MLP neurons of a small language model. Each row is named by its layer, matrix (down: output weights) and neuron, and shows model dimensions 48-143. Each number is 200 + 30 x the weight over its row's rms, rounded and kept within 0 to 999.
A block is one neuron, or neurons of one layer that tend to fire together. Before each block is what it responds to, as a language model described it from the Wikipedia text at the highest values.

The last piece of a split word or acronym, especially the final A of country codes in sports tables (US-A, BR-A, IT-A), plus endings like -ited, -ated, -ational.
L3.down538,263,217,133,168,234,186,209,186,177,234,227,186,142,186,208,224,216,193,237,211,188,192,222,202,190,166,219,176,203,201,220,237,298,202,216,221,177,182,223,192,212,162,209,208,235,162,226,178,177,215,224,250,183,241,225,189,229,173,179,148,174,179,219,203,215,213,158,192,182,169,200,194,233,168,193,224,194,177,224,140,252,212,198,143,221,147,217,94,242,239,217,248,172,237,229,195

Word-piece tokens containing "r" (r, gr, dr, tr) split inside a word, especially "r" in Theatre, also Geography, Andre, training.
L7.down34,223,196,212,103,168,263,187,182,265,184,216,192,245,196,205,192,157,191,207,189,241,228,189,140,182,230,180,192,196,147,217,170,202,175,180,171,223,161,148,196,210,212,165,175,161,155,198,229,228,247,237,176,227,161,232,244,156,193,219,199,188,178,198,143,198,234,206,152,195,223,181,189,200,222,225,232,151,139,214,182,233,175,198,229,202,242,194,143,177,195,197,152,240,101,225,187
L7.down37,217,189,244,172,232,231,152,203,160,210,151,189,227,201,253,240,189,204,212,211,191,185,121,177,169,202,125,182,157,228,178,175,221,154,179,166,200,172,253,196,216,145,157,210,80,191,167,172,237,154,183,216,193,207,207,151,169,227,204,248,200,238,205,213,146,202,224,208,238,201,175,241,210,285,181,208,185,231,180,224,220,149,211,196,226,174,182,252,224,194,218,214,206,218,174,170
L7.down400,160,231,210,220,195,207,167,203,100,159,203,195,203,139,175,251,206,195,225,191,223,216,227,196,195,190,188,189,189,220,193,184,190,221,210,231,195,123,170,278,154,166,192,180,174,215,210,180,233,156,170,200,258,193,192,225,234,183,232,201,194,206,223,189,223,193,223,141,168,190,223,197,166,202,228,247,191,140,219,181,238,193,178,233,192,184,193,202,196,203,210,201,265,200,217,252
L7.down415,173,189,217,207,221,229,183,219,189,214,210,224,254,254,207,201,164,100,232,235,238,159,158,237,117,193,193,193,203,222,201,231,234,193,212,173,160,209,191,145,162,196,204,202,135,201,235,207,181,204,231,194,205,261,176,188,188,247,204,239,216,216,181,230,229,201,169,175,213,174,170,176,196,186,192,201,188,174,166,242,183,226,160,145,188,225,164,154,162,153,219,178,225,192,183,185

Periods, sometimes commas, used as decimal points inside numbers (28.6%, 2.5 °C, 21.36) or ending the last sentence before a paragraph break.
L3.down486,154,132,223,210,219,213,199,154,197,169,164,211,206,205,218,214,222,210,170,206,193,205,211,205,258,179,175,236,208,168,208,230,259,182,251,216,254,154,230,212,208,222,210,221,201,194,194,273,171,231,191,226,194,179,198,217,252,218,181,194,146,163,165,170,188,190,191,148,206,237,195,228,168,243,202,197,128,223,175,197,157,194,227,202,196,274,216,146,206,199,251,196,182,252,203,163

Short vowel-led middle pieces of longer words split into fragments, often in section headings or infobox labels, e.g. Loc-al-e, R-el-ease, Prov-in-ce, disp-at-ched.
L7.down105,253,265,224,234,182,205,200,209,198,194,238,212,207,256,209,223,212,191,206,214,223,180,150,206,203,165,161,201,203,216,188,188,184,222,188,164,198,200,215,232,193,186,191,203,223,200,186,167,197,99,196,228,166,182,245,219,221,177,256,223,221,194,250,220,213,160,143,228,223,146,169,215,178,154,184,185,197,162,231,139,242,166,166,167,246,218,226,234,224,193,256,232,206,189,165,182
L7.down175,176,197,162,201,185,209,165,180,203,255,190,143,196,212,167,238,192,196,230,259,167,229,220,230,171,241,223,241,206,208,238,176,170,202,220,178,218,223,254,206,186,182,220,186,144,160,225,157,236,191,202,203,256,239,189,179,174,222,230,192,203,209,208,162,203,155,232,154,210,158,162,185,157,219,225,230,232,221,128,156,190,207,240,212,163,196,228,128,252,211,189,169,192,168,221,236
L7.down460,226,172,141,195,248,175,225,231,253,205,205,182,160,165,199,171,172,254,240,240,226,169,222,171,180,221,169,166,164,173,155,182,124,201,199,187,205,199,222,188,188,220,214,187,223,215,213,193,226,149,201,242,164,220,206,225,158,208,222,175,216,170,180,227,179,220,220,199,186,135,152,186,162,179,181,183,167,212,207,167,219,188,214,167,250,183,220,251,189,212,179,231,193,168,188,172
L7.down579,227,202,130,177,185,210,184,194,229,259,234,226,233,196,247,199,185,185,148,244,165,213,162,165,191,184,236,213,210,215,235,232,245,180,165,142,252,170,244,194,169,233,137,179,173,196,194,184,176,166,192,173,230,224,164,187,185,198,188,188,192,220,243,185,165,184,168,204,181,230,181,183,196,233,270,200,243,204,236,226,214,195,212,252,183,212,232,262,199,194,158,217,179,268,233,220

Second word pieces right after a short split-off start, especially after "v" (ev-ol-ve, inv-ol-ved, v-ol-leyball, dev-el-oped), also ins-tit-ute and mid-number digits like 20th.
L4.down195,211,179,259,209,162,238,222,236,171,262,213,189,170,270,184,161,166,238,167,208,225,224,177,174,189,197,195,193,200,182,231,210,216,172,219,195,206,211,210,238,206,200,271,194,203,246,293,233,190,199,215,216,128,190,208,169,212,268,249,242,189,169,185,208,226,202,234,206,212,160,197,229,190,200,208,168,125,201,205,168,147,196,195,200,201,178,225,204,199,176,158,277,234,198,224,142
L4.down214,218,168,236,176,243,251,215,168,209,240,175,174,219,213,178,227,199,208,240,200,198,234,201,192,164,191,184,205,157,175,217,253,156,198,197,196,218,175,208,161,188,244,214,255,221,218,184,218,134,233,192,198,124,226,172,255,196,184,240,232,195,175,195,152,230,185,245,261,247,171,208,158,170,218,187,192,184,203,159,209,167,181,233,208,203,153,202,250,237,233,156,169,224,202,237,215
L4.down435,246,179,226,161,249,193,243,212,189,269,205,190,215,213,204,198,171,211,180,170,152,171,160,268,213,196,202,196,197,216,142,196,199,195,222,218,238,269,199,224,193,251,196,187,178,183,154,225,173,151,229,198,168,178,202,209,180,210,177,127,204,249,186,218,182,227,272,202,252,174,197,203,129,203,229,211,203,177,192,241,189,195,173,251,202,245,144,217,178,225,215,237,230,192,172,158
L4.down436,217,257,208,202,150,181,230,162,219,171,186,187,176,270,222,181,213,204,151,188,188,210,225,175,196,245,161,180,202,198,182,214,231,165,196,214,255,224,174,158,223,204,205,204,180,213,239,213,149,270,232,215,253,167,154,198,198,163,211,209,171,215,211,180,166,211,178,214,211,218,166,171,181,212,211,126,191,234,176,165,242,191,233,208,206,201,256,94,213,153,219,212,197,227,219,211

The last piece of capitalized acronyms split into tokens, e.g. NBA, UEFA, WMA, GBR; more weakly, word endings after a capital (Dr, Dover, Kevin).
L4.down78,197,282,164,165,267,222,220,193,229,206,190,202,206,150,243,193,196,253,195,182,222,221,213,170,199,246,153,218,175,157,196,234,219,188,148,213,170,172,232,186,217,141,198,250,207,179,164,171,199,217,163,185,145,192,208,212,277,203,167,229,201,191,199,235,189,246,170,140,219,181,177,225,192,212,214,193,189,170,200,239,228,254,211,144,205,192,209,165,233,232,199,203,201,211,189,199
L4.down132,207,171,141,185,239,174,177,236,214,210,223,269,190,173,119,272,189,207,203,216,226,199,197,137,225,175,156,217,210,225,227,230,196,224,249,225,183,149,181,203,151,242,199,157,207,185,222,210,197,198,213,251,201,239,159,201,140,199,126,227,206,220,220,204,196,220,171,189,202,225,171,212,197,230,165,196,206,199,227,225,226,219,197,181,199,171,248,95,156,206,182,177,159,181,249,188
L4.down478,224,201,184,192,226,225,130,199,214,204,214,182,164,185,185,215,197,186,203,229,225,197,182,215,240,194,166,172,217,206,217,179,233,241,134,193,179,163,203,194,218,179,256,192,182,205,169,218,199,164,205,214,208,171,173,180,186,256,185,206,165,223,222,190,257,218,204,184,175,197,168,244,225,227,269,286,180,171,201,210,221,160,227,202,197,262,218,125,160,246,254,182,240,211,226,155
L4.down513,236,138,210,218,171,246,171,197,165,196,150,224,184,183,190,196,218,195,187,251,221,183,225,128,179,217,200,147,213,233,218,203,186,218,202,231,257,227,184,207,176,193,178,182,236,217,195,153,239,223,185,218,230,182,230,233,201,122,190,168,183,203,154,213,196,253,269,243,282,256,193,198,227,157,221,207,162,228,190,185,163,209,197,188,183,209,196,198,188,193,160,197,181,229,135,201